Part of a small language model's weights: 33.4M parameters.
MLP neurons of a small language model. Each row is named by its layer, matrix (gate and up: input weights) and neuron, and shows model dimensions 0-95. Each number is 500 + 25 x the weight over its row's rms, rounded and kept within 0 to 999. Numbers have three digits each. A neuron's up and down rows have the sign that makes its largest values positive.
A block is one neuron, or neurons of one layer that tend to fire together. Before each block is what it responds to, as a language model described it from the Wikipedia text at the highest values.

Responds to: Fires on connectives and framing words opening a sentence or clause that sets up a condition or contrast, such as However, Because, While, As long.
L17.gate352:533512518522515483509547493473455492470506528512541542513476515462498503484491532489496475497535474535512479464521489500492518494459493455502478479485511515504556521511507446513440512499501517502520517506468496479495495504504519475503470518498526498523490491471493524497487496493500439489
L17.up352:489491524501494505498484493529473489542490488491521504478502552504484506519497485515512473519506499487503482468463501512467508523507508494520504477509497520470495567465529489529489500470487532507491500518425518455523509522449536514498496502457500491511521491509480485508512500516485497495

Responds to: Final token of a place name, often finishing a split word, after "of" or "in": Ott-awa, Ecu-ador, Massachusetts, Chicago, France.
L7.gate35:535505524486509520446494521454476510514499542544500486494511482534507542480506519506479490529458493511492511513485561489560479479433498494493512495477482483513509479474518545509528506529521482483536513467460487531508558500481497491487498492481540517492500546501533507495495504514504528472
L7.up35:480497504476481519499501495494531501498464499515518469547510553494485515516499559488487488456520524505512478516506476508488476534517538507494514474470477562485482472548501510495493539483447474543481575467527464486503505486499511504471517523484459515514526491537481494496532502475470509516
L7.gate399:486479531470516511458453499442523488495480515537487502461464529505501520539493530515520502497498503510473467489505486476526507501511521504487515467509464468492501513582499513508443515509532499518523508466520492518520526471499515495492473492478510503474481463446492504518496500507486507516
L7.up399:496509474507544476497499488482487491474476509502500487516512498479510541493490500527524519478508507500461523455506482516503502478468445519481580472457446511507516472493484486501507499504495494481498518517454489481505534479500481545466451546547526469462488527547496442469558496521540490460
L7.gate691:518493461527515527479491468485536521497500506565507521515502507476477473497491525546476487496476531494509548525514462503502512527487503511519516495513494456537500502561467522513500507501493485501483461480496534509502477509480463499467569478492474494466497469493495517490498505486518495431
L7.up691:504508541469495491490547516481530488529478504539495493501552497555493491446505518542515473515440485487515490463511498504472479492519532533440476503499544527509484495518495497482468473531495501554476544509484492484497504450511498466527500514482463489486495486555513486504486500539479458526
L7.gate809:558516531483501493500478500482465479561470506522525509443498512505482518475499526536497460460460519534529432535490483437463505486522480527476507465502560528512508516488503501501503536528526518530500522414508450520498503517477482545465487504496513491495499501485521495497506502490431524508
L7.up809:536529490503561456560501520529556518504508478531537521533499478471459454548484502512510486511503424468500498457476488464506461497533465469490482522491486465512494467486509459484546475520508484491461483520496485489522529519496518514476496503519421478503502509478500517480501485487466525562

Responds to: Function words like to, by, for, or that which open a verb or noun complement, chiefly infinitive or purpose "to" (used to treat, required to own, a plan to reduce by).
L7.gate53:500462500485509538466494488513493524536540495479496491452434526532503522470525518508494537523549470555480477520466485466531510522457458515513486475524542520474489502501503530458510475507504557506524491497501503501508462488470471524482475529512499456486437503493521520507545486485483481520
L7.up53:497473504490442513520548452497502522496479476481500513491498492473464490517539474504469513509513500543477516490464490469466449521517511535504497467464506483490499508466498541501542474504540497480491444483475513521521502530540470554508520481492487509500490499497446511489493526500464458452
L7.gate142:524484527485492483542498531530480487510498518509508512483506496496503474511498521534512474433465490455488482484452491493509526538486502488479485519536483487492514516481473470509489546459509479528504474499504521496493482455512482456513481492476495472530501475558537489447519525514504483493
L7.up142:534515515527563508556446483488532502477427492472512521549501523567503506511489512533496475493521540462497508518487474513505480497504500469504519521514494467496506493532465557494504443450509556498530505515547506474484536487482506532517474480511481538504502491489513489467515543501509483457
L7.gate355:496512498498514519514486463492499492465499498517505485459532509474460544490477516510501512519534480517472501495497524516444462543487493510512502470504514553524470491515556504490468470489509496509502509520496508507553522504503504499570521479501453494511499495508495547524463510546514519538
L7.up355:497492461505475500537482559485487507502473483475509481463479508493485506555484467509490457492471561457519500522530506477496465488546479499464491490547499508520504487540472476484478526519514466506477501454504497479447497450522522507479533495476458514480510531500497530488480517455562520517
L7.gate526:503474496477494517493518507485480505471493493499534480470478482491451537489492535456492527506503506480493504493465502503497506540515475490504472435531517484485525467514482502477457484494469485526531488516487502534494483521512497531499508472472523535435453546499501514484483511512491470503
L7.up526:510479505509521440520537522464527477506509527555475474492534464459480505518517472495488477456537471493479500480444493501591471571519512487476500481554494499477532506477497483525511499453471497549512529511503523499500523505482525464488472498486471502501483486501518502507488450474522504483

Responds to: Words that open a new sentence or clause, such as Despite, While, Although, In, On or but, mostly right after a period or comma.
L7.gate225:512485472498481512511529496484475472475502483524529478497473500481485474477497558481484503565464475459509497508491515498509538534509502494484532510491445534496537508512478501518515520519522535509507509524517468499478500526472506440497500538482537518525512499495503508467472537501509505506
L7.up225:501570462481487501512521498459493550465553507450534471490498520548485549476471544529461471525497514490517520517443524503550500520533507493512497502559491517522493502465516493532546495454465492522502515508456473511492505511495518495519534509518501523499518476502511525471506527489504488552
L7.gate678:480481512521510480488479515499497556479518477508516551464494508526497475503456441459465487510488523486463508498518497536481473506479491511477523512546486455531488507528495490504462445509516524484510491501438480482489488512499501502512545524492477496471513510444510501485531462529476535543
L7.up678:445510475536495495519506472494474507515526470512494527492501461443492508490489505485481494487533505523503540497510534501539490462533463546500471470454499532544469545487525495527496506504464528504487465475486526481547485542514546513507452490501479565538503474481506470470508497480482501474
L7.gate731:497448512547506479523497504514462515535500508533498505447480535456516534481514493499482532505532460544521519488507480545464504470502521516507519504520488523547506502495526518474495542532506544508452519513480497507507522500474503480523481488538535479480527510498485493532501502446461488525
L7.up731:490500490504475461538502496493498492529575471515500527517487464469473489534470479519508515504512490456492487518516521489520498487528541500538512496499501506477470454554510505517521492512495475505451477505488464541481529511471544549488519466529508504490519509569449499515500486547454511503
L7.gate776:524478451457523517497498479518526518501498450518500506477510521478488537521481546454502538528484508456507508486506564504474477517468492485505515521475530498504478516474483495489511493510514521550507476481457510548459503472483543455540571531492508547518502479503532501453506506481492508498
L7.up776:533491519391516467466577519503502500512521472531461500509561496494525504525527513478506471489483470478490495500503529528499463532462483497527530526490518488512486509512447463453486504508495448521518465499516517536456511489487501511541489506552503485471509513499495501476500535523466524489

Responds to: Mainly "for" or "of" inside multiword institution and title names (Institute for Advanced Study, Toys For Tots); also "19"/"20" opening years, and mid-word fragments.
L17.gate446:528538482512488450479495491521462500504481498482503472512476495444431479529489561504442548497478498447483509467481519520490523495479466457531519491511510513522497453493524516534546519492506506539514506524483490504457498469538527494499516475518542538493505535519496496463496518476509473507
L17.up446:523547503478500473533503498481472529489547511506500526495509494483521482523510493478521482497490498481478484564544472489509470538512516518533421500507459487501520516505512476496486485489554471512513527507468529467427511523525483527511490522501515522515481495472508464456491521478486450467

Responds to: The century digits (19, 20) opening the second year of a range like 1970–72 or 2023–24, in career lists and tables; also "for" and "to" after nouns.
L10.gate212:476485457500477501459489507462456516501537509519511460514467501494499533506509482486517505505492508495500488467499454504481460495487516505534545499477501489510477539490506510538525532474487553492511442514435485490504492532523502490503482474502517500504478561508496487445466564530511502502
L10.up212:471487490524479473477474508496472437501505464493513477506489500473486480546463481517506518530479491502514548496522457447481542497504523509523472523528478503537491483493503459520526479528509512525503510487519465500494493489516459505478512514517515548484552493523510515503480513516538499476
L10.gate399:508504529532476528484474471469534489508504540504500455442522517468498488507493521492489455489525472506478529534474493470510526485484511503520501521494497466510526493520463494503505509539479501514520516546536542521487498495450510527542487582484468469500550455495489491539494479467458504496
L10.up399:502499501541488495510510476533507507494472508492477501484475482487513510478526479492434519491526476507514472483483457524515485509504422467531496440467522560506460528513520514514537477494508466494510461498476512477516507501482479523487455483464516509491496537466511474489500548521481506519
L10.gate450:473499506520506535469521506515504490490477470486515479516478506501439506548484469519481499493463509490442479486493485545486465482528496503504542520487492529521488515527484515520483537468477493568476489502519531512525482513489483504538456489442497563546507515494515518506456519500507497466
L10.up450:502473506465518531440481490485509484511531551497499467492486525518472518506486501458475451571481498477526494563522489511508538461481509465538479540481480481534476520509513516462504501526487512535520501501480487444448501506490506512535441483496513508512518543499534488510501494508522538479
L10.gate474:517503482514540540486463505483501536471536500514441507479498489496524495520526503515509512505507505509480479506487490467478500528467463470515479509513482521553483500495503444547555512503510471541493524491473502533468528491501484535493540506499495562508509560533499512507488503478470528514
L10.up474:482468495465522537521530475507485508525474520447496534501468531487495481496513497500512471494479488481522505489500448533500495484494461480484497491479461490530495510499507495496563520490510513554475497500518505469483512528527470468506491478478476518539482506491546496479476507518499503474
L10.gate546:513473486514497539535508477456468532477519476490504539488498474534505490529516483483536488526476552462480522537473458470484500503483513497515473508524583480514561515536478505481513508481485522515466521451484530501427495537479490488509491473499569471478490470536509448501524541444543528484
L10.up546:468481509486488502522519459515502483484476467534523522504469500501470474514494540564525482556490517483529515499515513494493505490462526484530493498527484489538521484502507480460495477506511507488481542477507575537479485531509487475497478539551520479512522528513503503502533488496554462506
L10.gate698:486474462481486495479480479519491537486480460483544474499499536492538509500513525510449509471469510472477519508486525525528494490510500509544444515458497478514499504491543517513483502519455504493493499523528468555488504509464504486523481496484546512467471508493493524543489508504517466442
L10.up698:511554430473523461515500466494472488506479484508505508493502463493491481484494507498484497519558517469476495493472510515521453493496542512528523464523508498499517545464522535523487474531508491484499526479512517493497489450532511469513511494482509481503533515553534534523497515510505481446
L10.gate761:490489500484518518475511473524474520532458478501507511511489498491489482514517511500488515465497500465449469539453489497465522514502511527466495465514520471479491484479508502475477476499529476490502506529507521527485512478510490506512481481475461517498493512506520490485438509499490495485
L10.up761:443495520494509466530499494465470522456512487450430475504505531488547490448531496515447513559473471528501500496506518467519477486489477523510545485498519499451492484442491496535455467518510502452502530485502479489520483528480534462512527500465539506532481523493525502541438466484501493450
L10.gate796:504490495500494499476486491521525506500457468489554537502514510516474488480455493519501477509519506478505467501491502538511511539481560505473534490495508493483485480507518503498533489518492489539487483525471505546465529541513453486485474554504526497508468531493485496488500512510514489471
L10.up796:548482496474508518536475502507534469485485520500511503502525473499485463531492490513497498548500487486524461465471491514542461553543505533469510467511502491515524502510492501508497485466492507569531471516457507533496492531516494458486471492558470529537496506502491508473486490506544486480
L10.gate952:533532511484539525532485461518482530469469505527477465530495505465509495428518491498474482529450457484494439522515484475557550498464548466493506512541505501506470482493501453483481481490497511572514526504484506507527494494524470506497467550505520529493438482525512495501523502467496515498
L10.up952:475517515477514505523520461478449482482504537498474493497512446504521491486496551483493514529452470458484513510509550525500469524522482511501502520512503501469514490504476508482570470504517538526492477491510507482529472500503503475549492508501484487475473497526511508525536535514482473485
L10.gate956:504469492509487477489512494481464538503523457490501511555476496499505483502528473447501482542519487486527463502518493489538533523494468471534503552534502526517461484516549513497515486534521509535463484472500509502521524517458495505443528513487553487523507477508503469495446506498513492512
L10.up956:474492492488507517466519468484487434456490486514482524521502504446513501524498501495467481506456505512496491462456499513496492494522476489520488525482484469518516441485466514499497472477469487473506521511492530504553495491541519515525479486501504503465491532453505541525501479487513469477
L10.gate988:461503493565514519498474460498513510511502481462452500509511485487463490527470473503490471519507525504498476503480514544507497444466472498484524513530532483522501524502512489473510473474486483524471528520497433521541529508492491528496529472455485463504508493529516514496459484496491488528
L10.up988:506471502504525523489489518529509535491470512502523533475499484537475523501587471510495479551486474497482497476507521526458475430468447534432495519498480497516544521521485474456547484510487521464495527460493508529543459506480510544493487466484473511507495468484490486509443468503570513472
L10.gate1061:476489542518524519493470523472527526509488475521516471493477454472517554514511489494497495501496484504480503511497464509469521527512457509478523547492498547483501474504482512472485496504511529515483464449522536501504535526487518462513484507510499527505489497498504496509517518478489464526
L10.up1061:464515504548550487488495526482532505519513515445481525495498492487496447499498469506496504501544483480474461533487474552533498503519484515488511523491496454504507476534492484529477500502494530486522536499449478546486521522511483476513483455484528529518476513466466481460521520455498515522
L10.gate1076:516459489470547500471503489494492540523537432488504504523479536499516494494558512477458516509513502487542456487468503481547489504487484488499494505539507494517534433543485493506478533505484532499498482498488455498456543511477487505523551543477492490516516521515508534501503481492493515481
L10.up1076:544522538546553478465522478534525505492489514506494474475522483494505464520505545457509520502477491536502473536482506503512438504491497504497497477489502491499481511510523510542553498486518507482544502542498487467471481501478507499481505517509476518449502495466481471472538496505513538493
L10.gate1092:462542518504551458517519470486517515482461494510527520514476470517515493491517481487463496541501511507490501492448472519467519509490517524485486475537532518561506491526532541496500494518476499517498492455461491449481528498501506479505517462545493465518493491484492517510509457467483502481
L10.up1092:444515469492514481444468496477487519540515489508484530512458514482509478547542507477510484497485517491502467440502478515519520525490519480514484495499499472494474501479491460574504457511517502546483518482487517516469521510509534470506495511461487496550463509472484479481517459506480503464
L10.gate1294:535477481532529518502514497485472523545447511500480553483518522439450512507488473478487533496510495464495502526495544476518499482520501496506518494506513474485521480521465488513487542549501519515478497501550517539525503477503545469489532484492504529566511499494499429511525523499496425501
L10.up1294:464495526471529510471530494510497525543535529512521529517529504535484476478528497445505480522506546515474478515519525471459492508485564480463501521530516520493551474497495468494525532460502549505491489463532470451471507555533502521507485508511544453523474487493474518485520493470502471433
L10.gate1298:535501463523464505494520547516462508482489475479517541480523520476522479489515539453466516511487506466516512521495520499492502497516433465488480551521497513520515512509483458480504500494483506478579476487511515536511472517564499575533471519455501521484497493518514464490490508498514490509
L10.up1298:450473514552498500504502519466458505522537500503503502498484485537493469500493476495467514508519470501501444488537453547515536483514508505496483516500496495481514509514550536481529522504494487499540503486491512517494490477506497510468493464487497514475509541520551445481510527527467519535

Responds to: Final token of a geographic name, mostly a state, region or country after a city or "University of", e.g. Palo Alto, California; Idaho; Morocco.
L10.gate21:526509518490512501511510492492499527539457475499521492455493502474488499478478502501476547497532535514519520496514458542490493460500495479442502444510521519546489518480510550473518484478511521486518498492440483539501499496484504520493527509489490491468492502527545522502541498534468550497
L10.up21:469515487530476486522481492486486560483461492516517457490521509496470500537509551507511540468532514464525494537497470514515494523504494498446548461490488505502513469491526505464510519461523497533521512451461498498494456517474508512506498485515488490478514496513519503497485543481496567477
L10.gate99:526541489495496481499499532461499512513484456476528533536467502501482515487488500476461486491502546486522490512480526461508496510504515490532556478483483457502556464542498507529483476502477499533521474478475491479465491559506462513528576494538495493485468479486570550489497491492483504533
L10.up99:493483460522480516490435491456530497536472506509506494481491546454458473494502470510545491497492524506513506495523423504508505502513472510498541514504506504570479480505450503511509531517520510482469533509508488515517520474540477494500511476504560467524470472511541521480469454479470468524
L10.gate117:499499553489478459518541506463456506517509521484541530506551472540470498496476474517495519449523474481500493483489502514498507482477516450450539504498473471492465550497450463519526517502501506462536473497511463543517505457487474509502523502531513471510519536448481547467474455513467514521
L10.up117:464513483536512514473478492501542470485503456499559530510512485455470522561488505483467512502532497466474493480494519461474518506547516516510507480490525494527486497444474503528512488519542474550507541502446490460512442522520487525469469480479505513495499486492484515463497498527495495511
L10.gate218:496447508469521512521503512464488501507473512516511504520506465501507535485489564460454487488490532519510531493498515516519491532519495482466517498498516509483500513469484491529521489486497477510507470542497523529456532492479543546484509509471475511504455544436516504556501519486459498508
L10.up218:503484545508515495499459504501510485490479500495506481463484507520499491454477496502524484520516450463475489484501505490495517489492488479494510497451494518497464466514445481497499483535543480510491510479494459488506494458495473517477518507523492517459501516527504498464560453498501457464
L10.gate230:491516489517506471485479453463480486500532495515553492515467509434547510514533476488515505517477522508512470447474529499536487480467500488521509449542493499489438479519492520446511508475505511558478489529536516488495515477483447487482529511527515509497477534533512526514521471497461492492
L10.up230:473514486514494518477494501505502514491494515495522524474517475505504545478503501496520490480524531520482482511510535500468462532485468516496505470469499479495558512503510497460494492485453496516496550501451480569466508479528479537500487475559507513505464505502533519518530513498455463484
L10.gate267:490505528541468477487525494461495553543447492458500520525477519521481520530474539484525491516495540536506501493466468490533529484467465518516485509554475497484512462469488548526518526476497505481511516498483476552525536467522536498472503506501533528486527531507543494492511495489508501469
L10.up267:502476515515517509506471488502497528506467454520523519503467542479499532495514524492514503539496525535502506506532472493546492518476502465527474490490518462514504509471517529493487511492465509477519511492515515488508467468468549528513588503497516466527567527481483459502511460500525477483
L10.gate380:507508505487458491473453519520486472517483501531489544470527509490554499456474519493474473510499481482483521445492487456528493488511471528529543509469485550534494460519475492492485503508511504505474526478507499467499477521494543468515518505445517495460469499461493522500537487483502519491
L10.up380:480489529458513537522511537519465472511497527469514493468441533523508518478498458486500520495524495491479461494550484536507515485517496528502510457504498478472493494513507478515531540487512510463513488474513467575487489485503493463453535473504520490466486457485538525500501453494484528498
L10.gate685:449509500533496544474502509460536499478463567488502505497471481499510465470513558500489458469459513513536478495488496504473510549455516510461549492486480494482478494510480485481536500481479479517531465495514517490510500505482513504508468514467465510463462497490484523514533501463514453477
L10.up685:532536471496509491522486499449494486503484519503495486497507536518484520482479498497482511505505489510540521554503502510456539541480505509517523505559523476539507531504478475515508498547494534508473475449464479480548489492544501478505513512487517486513539533479508537486511452445527517476
L10.gate725:483525562525509504453506484486517498493516552449532511467502523494520504525483480513506468506527507509499491461539516507499510530492524495496569489496477517501521514449530498541530461502509465495499516537467535507503504510521500498501496527473554542492470512487505528517497513490513488510
L10.up725:490497496477443473492529536510512493470546544527516525519508541518497521518524507510478518520442472510495506465491502546469529498511489508514494498561456535497491465430448518515519556493556517466508517502474492473498509455479462534475536507523481499522552521488470485495478488503502504454
L10.gate745:453484510521516507494490497463472532510480482511514526482532488490485498522493498491503503493568471473497519511497485493466490507488477534505485447473516521484490501528511493472533541520509521504519498464483496477475490507498478461492500547467517481459532538477473519497465501496480519505
L10.up745:500491543511472516508560499511486456517448548521526525539505484482450538518485527506529476523469478537495486506482453509471542495512534527461506460489509498484460513500500482493519482480527493487537477526519513516478523508551480557443483512512521481519543475548488506465492496511503458509
L10.gate830:538490488487535482532503526523539525502493497495528522475474538502554521505508515440524506514520496458512462515530506532525480455498505486500520484500443453532507461487500520475467524547466512458519537470485508466522536461479469483471503515505526510510504503505470492494527482498533493473
L10.up830:492533477527526550512524521508534509512494561449528532512479518527471451487493473524518501564500466465509468450513527520545467476497474494531507497504458494475524495506500496509499504489518491552464528469461475474454541434494472541488491491509532462502547474526535516506528503504529481511
L10.gate1002:526523516467517515477460511514519493497509482481497488468503462457491536548481484529538514488464493491480483455510491553549492518490466528500514510469468500512450545543523484572488474466470524511459480534489473497495489521478497488523489512509493529504467523482488508452503538454404478488
L10.up1002:453514523488544478503488512498514458515504496517439530483527509469508505499483538469491517446475494505516510476546520483516485495512515501470474471478530520503529508522499489506533468478515462492488523528491503523508540510513523487486541487533532548524503484507507470513482478503492528531
L10.gate1064:517479506509467480531456514477513483478532516574487522509510449498488510523510500507493453484520479501500471539540496459485467513470511512501504470533464481527502494520479488527477509483496506513513524437477478545517517507558490501507523467507457471482469476482517489494490471453488510483
L10.up1064:501496488486470516519494513473454513521509532543513493470549529529498474513511516541516475511483496504499500549495510492465505476506502488487503478463453518508547497491501517508510535504524504461503541502550510523493490483489525491487513495475462498494510481507471505467508459486479494495
L10.gate1197:532513509493523516515489490430506515565513534447528539492479475474561484472484484472517491485506525487511531467465482560480494480510532465456480532554469457554484500491515539503472500509505528504523531537513479472456508511524507488469515467499527496492519487469500501508451498504484515483
L10.up1197:498512482529499477504509437501528529507494534496561478518444502513506494478503510500489475515470513430527471460495498506528491539500508465490490504526501483478478468504471465488498505540483554514513600525521490479478508489494546527464468509487436552502507528497517495477477512508495454501
L10.gate1242:485519525485510475496473512498484513492478528535468528468485468472481484480493488520483521503480525538519487479525514552521506514488462517460467496490485456449512479486489516455527500487549497507500523562503504491482459475501512517500486519491497531506508494529466504494477517488481481425
L10.up1242:505499477496502511478517535472512541500493496525483480502484460509474504516460476541488464541530501471480462476475519526514468543490538467541513470495467542557499438480495518494493527495484499513518486493497476526507490463518465483542531490443501544527528513511524519534473496508513507490
L10.gate1312:499506534489489581505501486484505497539501532544465502506487470457491484461506564529521503491507530491491510492468510498513518490516488509490530452501478476490523497492498462520468517498525518523502562465465506506525532488502524535524551518510485510475484533484512514465494501504531487490
L10.up1312:488449549510496506513519509434500521502524499530480470485487523497468498497477482486458524496486481547501460484520476500472475541479527503516519501464428506472509496531466486486507494534493490487454503488507456493514464542455525511517483503516470450459462483506549470465479484506507521512

Responds to: Discourse connectives opening a new sentence or clause after a period, mainly While, However, Although, when, where, and paragraph breaks; also scattered mid-word pieces.
L10.gate109:480479491544481483506483517500515531519508508522555519468524473520463489456485474542512501552548501506492547522527533504474512501530450503504492502520465472517515441500490504474463490530480537517496486470478476489523448458477526524474492509475526529500496513517511484453508543492527494514
L10.up109:515503509429477463492450480479487443462498517506530494486480457483501535549515479532507479468477483489484455559513498464491471495534489495531474496495490505497494467505468508503515491489518408510533512496502511461496465551457499501521471504535503503500527553469541445515532519495509494466
L10.gate150:509513488507501502474490515543458492471503514521486512539491536490574516490478497479486480534513519500497465475500443461462493501477456485499486495476530521507510510482471488492468480552551492511525474505506501510483487453510521491546516520519545521508500522490569523516501508516520497495
L10.up150:530494491506527489500471541501484509473480528462523508448501518474485542471519543527547538500490487511502481463499498511548508531468528480506482489507468527487501515523520456497523451482478524516519474516502521480493494468532498512485481553475522494491548536494511509537530478479504507507
L10.gate268:463494496534516514507523537480479514494565539478535470516512487477527512505477509494516514526481440567468484471478542469454503475516521497487462472504522476485473509505517527525467489490486494527524514537476445521550506515513511520502498557458499555499469518514491462476500523507497530514
L10.up268:488491466483529497486503509506482489523525472493470490525513460516509487479476504528532494443462512506535504455461471490530550549482570518475455508512536479536493490462468473483519483500491464521483502516492493521495498554457515524457491502491495546530558504515453518514546494558476512509
L10.gate305:499515482502506501491472498417475528511510492506470497533528447542490493519482537475510510476495456502520511515484513471488474493495480508462552501442501491473500486509493503521496512505508516512475502468502533539539540473474496474528527544504474522476483498456494522523515506533508519491
L10.up305:535532535492488499531418467541476464461519478487510468486466497494520512511475542442499550458534466499500523464508502503491550503476503457514475504521507471502445492486463483488529501478510511513517483474546510496461500511482486467483504502461534503523476536449529530533483515515467465489
L10.gate443:482496541541515480498472507484486435505504475485492495503510447469455476511486477508485458500485495547510529530446501485463497493484499465494479499484540503435498467489478536525466509499527455465478500473509516490503529483500483453520507500473491510480524513461490503442530494544494532465
L10.up443:473540499520523463493432491539492532469524526493444512453491525498499517492510476476500489508513512463493513482493493528451489550513472456508503490504536515460478503488501495517500474491537493468502531511492507508512499508496497542482474503545476478536478494502475473512513466480491514498
L10.gate502:429537502501516529464495513542489528502513540522522462486521502511478517543453480508462513507506560496527476510467521498517481482504522486455524463505485518511562519506486465538524482491475501492498504475529545512533505495489474452460485486474523456490565489496495537506484472495508488515
L10.up502:515485494421480503515466459518535518531480534486511502451513523505532511508495528489484484478500555480469515517490523493511454489513451476443485523490508496494526489465512526532488504499503487525498491481509517529470469504534430481483484491489517512518532487503499554514487531494518508467
L10.gate678:499526500507460510504499480557480488523482488489466480520532503528498498529510537488503530513469473509513522517507510476469493516485473522526492515525479516528510496458536485534464489442524514504517482487510514533487512524489519509466518503508486480484485521483508504495511482513466518489
L10.up678:468531491498511475474484503490499503476497516474451469525498495489494492482529473481493534530473479497520497513523514501499488560467501492473515462469508506530506432507465505497513523481507460498494534495477482481530507547442502506504515475547492497471485528456504516545501549493469470491
L10.gate738:509512517497547499516520484491542514459475487569523485494482512488513496512480474487517470498465516477471538495460542482509523514469506494489519519487478484502505441465499499483530506453502514504503510508493579522522471479533476495463504461477552456488492514525503520518531524498506465528
L10.up738:480530480486521456492523506497491494519529480489531498447491502484520518477500483525504553518477534505480477519502498545501529508532480515522495468528469473500467452486460508520524494516507519528507538484470445474500483526488491544519480496473490472551537498471456489506525489499468474503
L10.gate754:479513496461508530513500486485487527469498480508500468482534502509566491509487491533513446511502510463542473485487513441469516451489507508491483508484516475536473487486504508477563503509547470490502513489484531510465476510518510494540513520492550456453485522487478491470489506476529522493
L10.up754:485549464496525504530494492472515515483493490481459524559468478547511497496498505534488498527482468543504530480500548502487519519489517524509498496510477499467507501474496483485528443495563488500503461518444515532478517484482514475510532488508513486501466531461490507504487521447462507468
L10.gate825:485516462543492444520511512466519518501482464494489444527563516538498475496454525499471496537549545519481489466481465500483500514443479482508487476500499529528520514481527517476480481504550513505477499485481487463523487499529561496478539494484545498501459468481515505489505516530539490570
L10.up825:481498465459507438448504510510501495453460513482486492514514487490454514525517544518433525512463466468485465491497510500458503463535519525483521519509483494476494505530475487496514534461502503530473485475503496527480506553501508475485472515567501499492450513529531505474531519481516500515
L10.gate915:493512498479514544449490491469500492536521508504479484521497474527470499504534517489499492491484511486470500471504468451528468454481517444460501499512495501520517504491516499546497509513473538514517495480460512543505485448511505531501516495510500497534526499503507471487486466488470517527
L10.up915:505529526519497488493505494523483510519506499475459476506510513479506522524501497474441515478527538453489539478491483509521507489490505472545451505473515524479512523484474501487514540470498490501481501509518511508476492495523514486496494478492519491537509482503496505533495503508494505542
L10.gate984:539549475502550480476477544518530468520504528495501496488491474488504544496481523540462464469517505496488517526546472477508500519491506496495472455503512524454476488494505472525455494506498483531481506581501521510558525514459492501487488487541546494531441528515537510489511510497506532537
L10.up984:519494491514548459484502461519497507586534520489479508456447486503547499512495476533497486532480521516552529493529467464490506511536503506508479513516537522515547512476431516518475491477535485559518517503495492501506504493454522498489486469478529532521468505523471504493503496484518488503
L10.gate993:516498483519506447532521492476509530462461521495491515493491490487526503590495492486494513497461481515557507514441444480469504548527501533520510545476504492505464478527476505494496478494529487507498463503516485513504553494493505530525489507483508518517522545446515502516509475479524494485
L10.up993:550469493498507462505524472478479525485538473465486549516496478516535498517509494509522473481512470541511532536531469467504492470480515498477558519479507490499513510511474467466502476440510531481529517483494521493501513483509449482530462506518518529469534512471469488509515541515506464552
L10.gate1201:495505503536464474508495514496523503526511524505500496492512481472485496537472528486510498459461500511506531482546507503467477520521550509508521508497478506479463514513490496520517492502484500460507511473539493464495497458482467498493511517513493397489505520507491515490490489535473501514
L10.up1201:536514531546494505496508492487493480509528480520496490492456457462497538525480494527478530476518508519474512494524545460479493515543488540519526517476490496520469491501504538514527503482511520514532504512482477477508500481479469506506465486487541519463467504484524527511510464530523503465
L10.gate1210:513469538520478489491434504509510539486512440474491456492543447531507496539456480495537494487493471530517479523502473469474512506504539507523486499460526524470453495494491494490503493487441507519520484492512499556513526509516509473522499479523515485465487501501560489421532518495515519463
L10.up1210:476522479512513511499425520473498514496538494489463470459534434528523525499456505550516506516498486493487514482522437525483501492506550523489439460511516519510484484507439553480491507448472527519488451505494476506529537477550493507496497513494483532496495512473506490488484456526488531499
L10.gate1214:479501489518483490519501470500473453517498444484515485493507523519492553514494491542525499523459463447528522471512513489468528529529514536528523508526514472551485513526525456486529483490504500521536489446466462543512511472449527468474521518506510488500498497497468493502516525495472508471
L10.up1214:493490505480500517546492459474524467485507503529518494497529517528514502471537475468480519461511501472562459513505531521513479514512473481531489506534514533512494479482483497491473538446501518480479557476475503497511503465459458492509505523474504511495496525527470537517527560502475543473